Part of a small language model's weights: 8024 steps.
MLP neurons of a small language model. Each row is named by its layer, matrix (gate and up: input weights) and neuron, and shows model dimensions 0-159. Each number is 500 + 40 x the weight over its row's rms, rounded and kept within 0 to 999. Numbers have three digits each. A neuron's up and down rows have the sign that makes its largest values positive.
After each neuron's rows, "fires on" lists the tokens most often at its 100 highest values on Wikipedia text that the model never trained on. A number after a token or word is its count.

L10.gate25:497497500596470477515421503523441524574472520476445456469494502478465494480513428440516535505561537518459484561477500528492489548547519544479546483494527524530527528434421561478533482445493583568438498518448526564455523516516531479510556503584536436479522454498529459491485473440482551492510497424452535482457440489444565527541470529478485557506596495546432476467469426484511504514501478460478523490528538498559500468523465467496416522510435512532431507513516544483608440526501548
L10.up25:563508463531501468519570536498567560547533546514489486463585500614487532531491489565530450478471532534442467550449555470490548535545549512474496446454556465480580530506533414494446489496512554474429452549479498555433496485442495512510505518494438427493510464463473565530565538449501474521495455518547524461463517505505467497488540519506477473506541488405501520545465499557528480497446462492477517506482404452466469470452504535564567493509519457489526487512611467473488475537440459
fires on: "ub" 25, "–" 17, " in" 15, "c" 14, "9" 8, "l" 5

L2.gate329:516461465482544468531520492484487518559457490527529503521546541502527515459455456445598466507563440532552532448427469553515477542501475517517489488539495558538452588498502495497456478476446563497463511456523450487513537472500515561455473501449436434511506567607482481508472420536511467546483523493441491544490487489520442564500460498632452521507438506489521458472469552532532494563520551539512548492436491457550536547458447526476504529485488512496515435449474547450481447554433561
L2.up329:567512503443501452525482521544456522484499424438507479542505493546502532513569494556572448498561447529453464431521544515515485520526443539517504469570524516438487532526581462515524538540523514494490492461473457450499492526488530516568546492552475476520505506546456474535476454507456508604395453549473440453489490524579495520470423473462536467522519481530462430493567525448546528544438512555474424518434513497487515538503510486486434559507465506431491544469433541481564422476522501
fires on: "so" 31, "m" 24, "e" 20, "a" 16, "es" 5

L8.gate251:548496536544477464487551488546570571438458471474492493505522445489553525476527503532532485487508535486505421481464507521430481512527549496536598524482566552519503493508449421546500508523474533513492512492506526487466424578478468463519528470542490493513511512400547508479461529384492581493446556555468489470508495516506583512478516559536475518555555517466431473452498496505500507518516542454596485478521495490517455524429566480521385483461527498578409464464517476534475480477451483
L8.up251:514470540426524541513497512508547579568528500462550488475580504486537481480492514464433530494551496455492454532417494589500556521538472533456482450485533477530521473517496446521412529486469479517482467507559486465480498476484477486461467522550469466441542507436480459450500521486443575450422489500451564418525550504418519504500533499544560454480545531458538539479447575486513529531513492491590564562530463491513440525486494480560443475466448541437497459548475534496450565513547559
fires on: "ill" 31, "n" 28, "at" 8, "us" 6, "c" 5, "l" 4

L4.gate75:522548454490498580471526547449419498488549535461523522479559453498482581516522511490481439479453532553328549551519467594528482467448484526461429499462505495452539494559531513481472472497525526493432516535488513511522484527533453554504439532460524490502609516542529569480475527476424521525548534469467551476479507517553433526450470435444448495528488497477555518448488486509488438488502533525509526494489504477551477551433413519486540529545489526505485478491516524470503558554467467
L4.up75:530500556477481561523499511535495556464546540482520465444454466525467583491486506460504528509536546514444500519532501482479486506463491526537506490537559499466505529493541471422511535553508426442476532496545456496528505458556413499475490526490540495438598564505485539552481404480469477522552586502538445476506523499554466490437422433477424476489453449502462475546487484434581515509530511526529505517495507535559441502425439551500523500501460433463505523430487487460574550593553524
fires on: "ing" 58, "ed" 12, "es" 6, "e" 6

L4.gate294:499533483485541553510482535471483505490513572516491448549526452514499455504579461523545503495599513462489545509547457514514538559526463458488502538471485503462492508481438414392501549448465528433482492485485568463505518503464435512440507552457601507518578486536471517525448467479510539459438572460539462488466508434528457516410481483473491530490459495492531427596546577501527471505486540583525528510481490549569492483438457566492501493411506455460516507526514483469512550539518491
L4.up294:469526462377503568475437589441500513455558562485568539513496469491402562476472495517568467520547525491468505460473519542483529499504462506527479471492514548476515494552504507535447484416485460547476511536514505515528486556523499560526467540463445467511537491515465527535520476569483483559547584506506476478468504511532539515508467456459499473521526459516497421528532426447498466569448484488480471504501525493430522498564558494498458533597535480499394476459404481518539489433513554
fires on: "e" 46, "ain" 11, "es" 8, "ep" 5, "un" 5

L2.gate63:491509557605492479574493503502455551518529487499470473503530446564550488581466522519484549522498499495473504440478477515478513474598479554425532415519488486543444537478462536430515514493468517466478488433459506481489469482524426507459475509583489545534528527518586536573515515560457557482421534501472498472511462529505507522522458522470474526492486508481510516504449549445470461511476441478431499516588435388536463463463482547485501566551496446466446444565562517447507485535501477
L2.up63:486523439481531510475514516541508556486557508486485511557526530485459504530458505507481579538516530493506519525504572459518436535518506465488532416443437531574529514474402503484484472506501506462441470546543446580417464538528488495511469481547474432486499571552527546516442482458551588412515500548522526457478482560485535536561507438469480470465444505405453442462540475493526426510495474503473497476492559491582536507496466544523533477462537507467526529442549560497581560513462540
fires on: "ill" 33, "ot" 29, "h" 22, "ep" 10

L12.gate346:497635524540587490526547491557526477443508548481463473495530491484535471530439516574520498483446524518504521551460561468520530475452484504486459529529477501486454419578489464482447421526524469433548482504477480536528483390472544465527491478530516453468473493527520465540503492549511508568448501506511542489535561462564480538456465557517517492509374513538469511561487553544498530506567548457476462459512516460427486518489455497415509485538579488471547502555466514541465459496527471
L12.up346:511517512427472460508525447559529575488403524523519488466508543511451487526498422591510469500434475534488527512462482486543519442536485506567480453443515468504415489501519510518491426551455459584566488444526525452502531528544464486493506540430506471450548463497488499554548476485515489468532496560462554443533506468482522442517501518559507499483484540475533464437591516565439490537472474513544511475399513477518496525557489487545547530577443473423530533493415516548552517557488518
fires on: " be" 50, " le" 8, "t" 7, "ly" 6, "en" 6

L7.gate92:589459506430497509461479455504467570523479491494468474538479564540446600424426483540525530513485543472473443441534532497472466517519498438469487503480541540561492525519474410479481441531432544471520496506485536506450607528570497468446520512513490478514547506481559491470449542442518533441511476474472540499491597573471470464530570514466441474554524521438487468468492514494489467530528532534443570483476436485503514534492414538511462487514517544510480504470440517566534453537541434
L7.up92:566504518492411437509583429480443504456467528549542471492513566534530535435503449449476535469476530532450482539504529532542505503511511487505521501456454491526400524475595485460535569475542441486546420499479480547532454534482537476493471519459507467580424474502490525557504547439502458505518521528504551554512433548458527475589565559447471521514519518516468416424539471467481471480459458475488499478465422502523538487515516494482467457453499532543582477514556559540539493500503529
fires on: "et" 23, " and" 23, "ic" 7, "c" 5, "ec" 5

L10.gate0:495507443541604503549536550547482465587529498455504444431445473466506541425540511506561427429453564530520540533476591519515579557552512560539507529540518458476452531541448554453519498597514530520419463526420468454555437502497422492479490502544542473527422461472492505503491512481561478482527461439507487538486479479502500467504520535519522498462504475480484461460520492492464467477476521515531526555462456524479466469507514461438501584478481583497485458464493465454567505477518494
L10.up0:497513449460522510505489505488515513513580478542480461398503546522471505450456500508519494483556457475456548483517551452530482502488567516473513476534512485570450453497423498495500468465479590503465484581458545488495544501547486550461543556428463583500502519560518468564551502463520461529544447449425474553588462491491557479554522470485502406494420524496455486470509509460546518506454486561516554473507511520451528478491476445440475522507434533558511597486514481550573577489517544
fires on: "w" 23, "ul" 14, "y" 9, "f" 8, "v" 5, "ol" 5

L9.gate143:534468492486480529508499518555470526526511499500475455512503452485498471436410510520508501550580560533496537477555532474434512457529496536438515567497525514472566391415459532562491465506525482503479448537448513568476547550490505504445467494495424509557571476526507472441466487489529550476492507458477536513597535514490503591531462449487507536499522477560454541505514469456459505560508570458472433484572485537583531553503475477497469516497418406426507469561450511518514479462512517
L9.up143:465468434504477476561569529557397480513463412433555480523503495538447553498522503566557510506502587566441498500505558503521507542485508443536520554495598464470511530439556542469564552484484536522507510501484474576526558567494475521436451537517488514447497475564547519517459484499420485462485485570503490451519458444484498460485487525438456498501476475482467434459571486511493444525463500479484516506525444511507466441470593502488474494487495514553492512501540505446425495417483439
fires on: "c" 49, "l" 25, "ac" 10, "id" 8

L7.gate264:538513523464533473465475463582480529479556479570437479465440477449535544547492497520526557515423482483431478507459525468545501428571540487601451496490488489482526493458516478494549446515519491484495500446569556600516503573454492467428532517511495435508577515539492503433493489516511465545510548499540461415513474494497541515536482489541493462534583580484455493583480553511453483538534464512455482536378493473498486457534497532510436487527574500461524504548534474500513448539526492
L7.up264:481522488524549548528461426496532431494543491526494515522580470503474505451535439501478475534544481525478486519501520495464456474470485571557529535496526477500506494487452485511511510524495520555510512469530569525502485494447451515475538473512577549551464532455487509434511557481495530393584539433522493445408437463569461530431528485546510558460431510444419501519393547486529562436512506551492458424495579526527503550453508488522512543589480521500530489529495451527443484487519557
fires on: "ed" 46, "ated" 20, "u" 7, "em" 5, "ld" 5, "in" 4

L8.gate85:546541565516537477509526413515501534491535433513485457497508443453492498537507541486523493437532513479456529509459497487469548500414494477588512508531455432456453541473443513540494481525522497413529468546478542479585524440525501468489475502615496509542485558489527560511517519469493501464520560486452474442530534478510570517533463463524506585512480493472575534538481480442546543472468594536520525534447454470439515491502467455531561447499410529514455497537502484571492397510447484
L8.up85:512560410545512529499568527588495512443527532520546511533543507499464462509470498545416555483445605485515437497460499477424551512457523455549489527545474505568534432459475472512547427490541488528545487505549493509465573526446555500488506542548536481468491489400541522501518465509467500553489473478463567478509492492487463542465491480534462522582485467480556470553476453516455485487524506513441475489450519419487394498536523476556499407492489564542509532538476467432505495501505443
fires on: "t" 32, "at" 16, "est" 9, "an" 8, "x" 7, "us" 5

L11.gate237:506499398535498519499525481479496495514489522418484539502472474515544410538399511507506500457558502568484479474570536469495544443515509437578468525513510471512481566538472454436506467488491545514472525574460458549501445557544509469468431515526489471484477472397543465484501565542545454522531494516460525497451548523488585469485498489547493510526530460520539453469576498490496453506537490399448504490529518558496437502515521495417465486494450418506561520553567514495539419532469465
L11.up237:553523437506521452449502520487463504427448512441484434473548504424458516463442439482442516545530532510453526523540539541517564470526486461538469451532507452512617596531548457480541413479438596521517469512512492503538500444513521559429536497489512428532452455529439548489518462485463499535519466507481551514543505537517565453462470458542448454403531498507475518501585468527457539514497544483442536504454572508501522514494525491502479512494494547525551539453506544520476542442514494
fires on: "s" 15, "p" 14, "r" 13, "g" 10, "ent" 9, "b" 5

L4.gate197:429590489460536519539501466506583558448492447503523537462532564531530473413467443514558553518586450460508550531512509523523522528523494512436496461456500506456479430546477434477530481521509493327547477526493541497484549426504510561519486492521517468537452526557557471548501486478505505454486528477537469498481501482515460453444458478512517498466504456460496468513485489504454534543472488489483501491485490402579568530488568513508481541496586492500461471540488589523509448454529475
L4.up197:475474498485522538618507537565490530497506505557487457479520464469473463446512535527499555545486573435493476533550507513410426519483500461429476511506474421561546498440539467472466484521512486407497463471529529476455488486540540460499496428486509472514469530566514496541550516466467507503575433483520535491454557526492522456502606530505521477481490554507431464486537495518507563502501468545418583531549508444529428568512506541523563453467492478557462484464539490528496496469456594
fires on: "ep" 35, "ill" 22, "il" 14, "ce" 13, "el" 7

L10.gate272:443523535517493544528517465525566485527538527485470523549438535453518518490445515494560463469547501432482495528597442396428490536450450461546470512502515495470497531546496574546515501486512494531470464529465474492366489487541431459479490459497474526565517518427467531516485510471556527441565505491525582566480517573569552471504613453503431491530513482497495473491527547506502465464451501512538512518434487468457520463432501489511467492532452513490540562454508551485495414482487513
L10.up272:543574483506540538482581477472507524467573536475528512507528445553576499483470468555563520477457539481485502521530568491457439532441517473547493505528447494505522460477468475554567486498461583424523458486518500551484455437458503452474500466588561461509518459469477536441510497451476490522553466544467518539572503518438469549462461533572535481530518456530509522540485414488453472511479509404501498519401546458430442488469456556566495419446489510509523490457498541519514518517520469
fires on: "t" 42, "b" 18, "at" 11, "A" 8, "p" 5, "i" 4

L7.gate266:512487516480479525556493537478520462516513600560556523485584552395472485523450538534480495547489517475517537557443394510456512454524531542444490527447487570484506519425513436520506430557486499459478498517493557443485545486564548484504509440511499451534556502551479604515563487490524496453495502535574506510456524552497470506499475492480541498502492511466504492463492405516495485549511465440606560503443484557477439537462502477506410456495428455454488480514542498517503459521539496
L7.up266:476479509529472478510470432574470504474492556520533534456523528445445532482468496515518462492479516506489547535478479542515526506485490559463496562443506435516519507471502500467515529514532511477497479497482525482514444422511523465548476491514540457551498431523494507546500531431511494488505459485587455491540571558447530448456603488504401468531559526495493504459514466496426433540440437437564590535471560481435484516458498549536498471498404540512578515550527578447564497545423534
fires on: "g" 13, "c" 13, "b" 11, " A" 10, "ic" 7

L11.gate400:465414492478444528523467547505500508457488580503528514554547465479497515479490517505476485514461446468460507409523549526511457514507570579513553509459455514501451510428514430556511525492568528473564564494529503467487513473414550493503517440528540529547493530467513507554523544489447436492481512466564425452452550567531498526520524406451432497530531463442463480584515458568552532500492536514511476516519493431428505491572509487428431515578460489519525457478486507490505565493466471
L11.up400:464490568470537565512502496519433478546558593475474512482501548538423509523482533541461505505419498532494541521505460577524456454460520599458466492438391502406452494424556496521559460426544475468485484505432477557533477484498496445529429456462557532453464481453469559413532498479464555505518457504481442491524483556505580496515524419534501499545492511519512577496528488506505520494518483472501547507507541471534553507522582508499478501450527485493516498556460547530547469503523496
fires on: "ri" 13, "g" 13, "c" 10, "ac" 9, "p" 7, " Un" 6

L9.gate418:467513493532507446521499495513534470473528466512526474519501453465454491422479475476502516455514581486526481523492521573552519541478568544558492520512489530587478407504473438503510507462464476493429500568501514511475486574515521497485499524477420488528577436474530514495548567530393458402514434442426452585464531489472508469504517440593525512522507417493450445526534458523489499484525465524567439577462486534481534505566467551507549501557532547529535529497459465466524509517508496
L9.up418:516539409528531527471520579497594526467491514458483460448545489545486471460502509478524483488480481500429524486483479470498434579460509546519529462536484516463491455564477507513455525514554502521547509510525513465412458419468489522527500508487569590480490517478528523499523466476428451490491460441432511494503479457457506457555560518569509473413609524545532452504504486438494498509565609544455580501515476518478560546517466451465457567476501499522563488530467537504524463551540550
fires on: "it" 19, "ill" 10, "t" 9, "ol" 8, "y" 7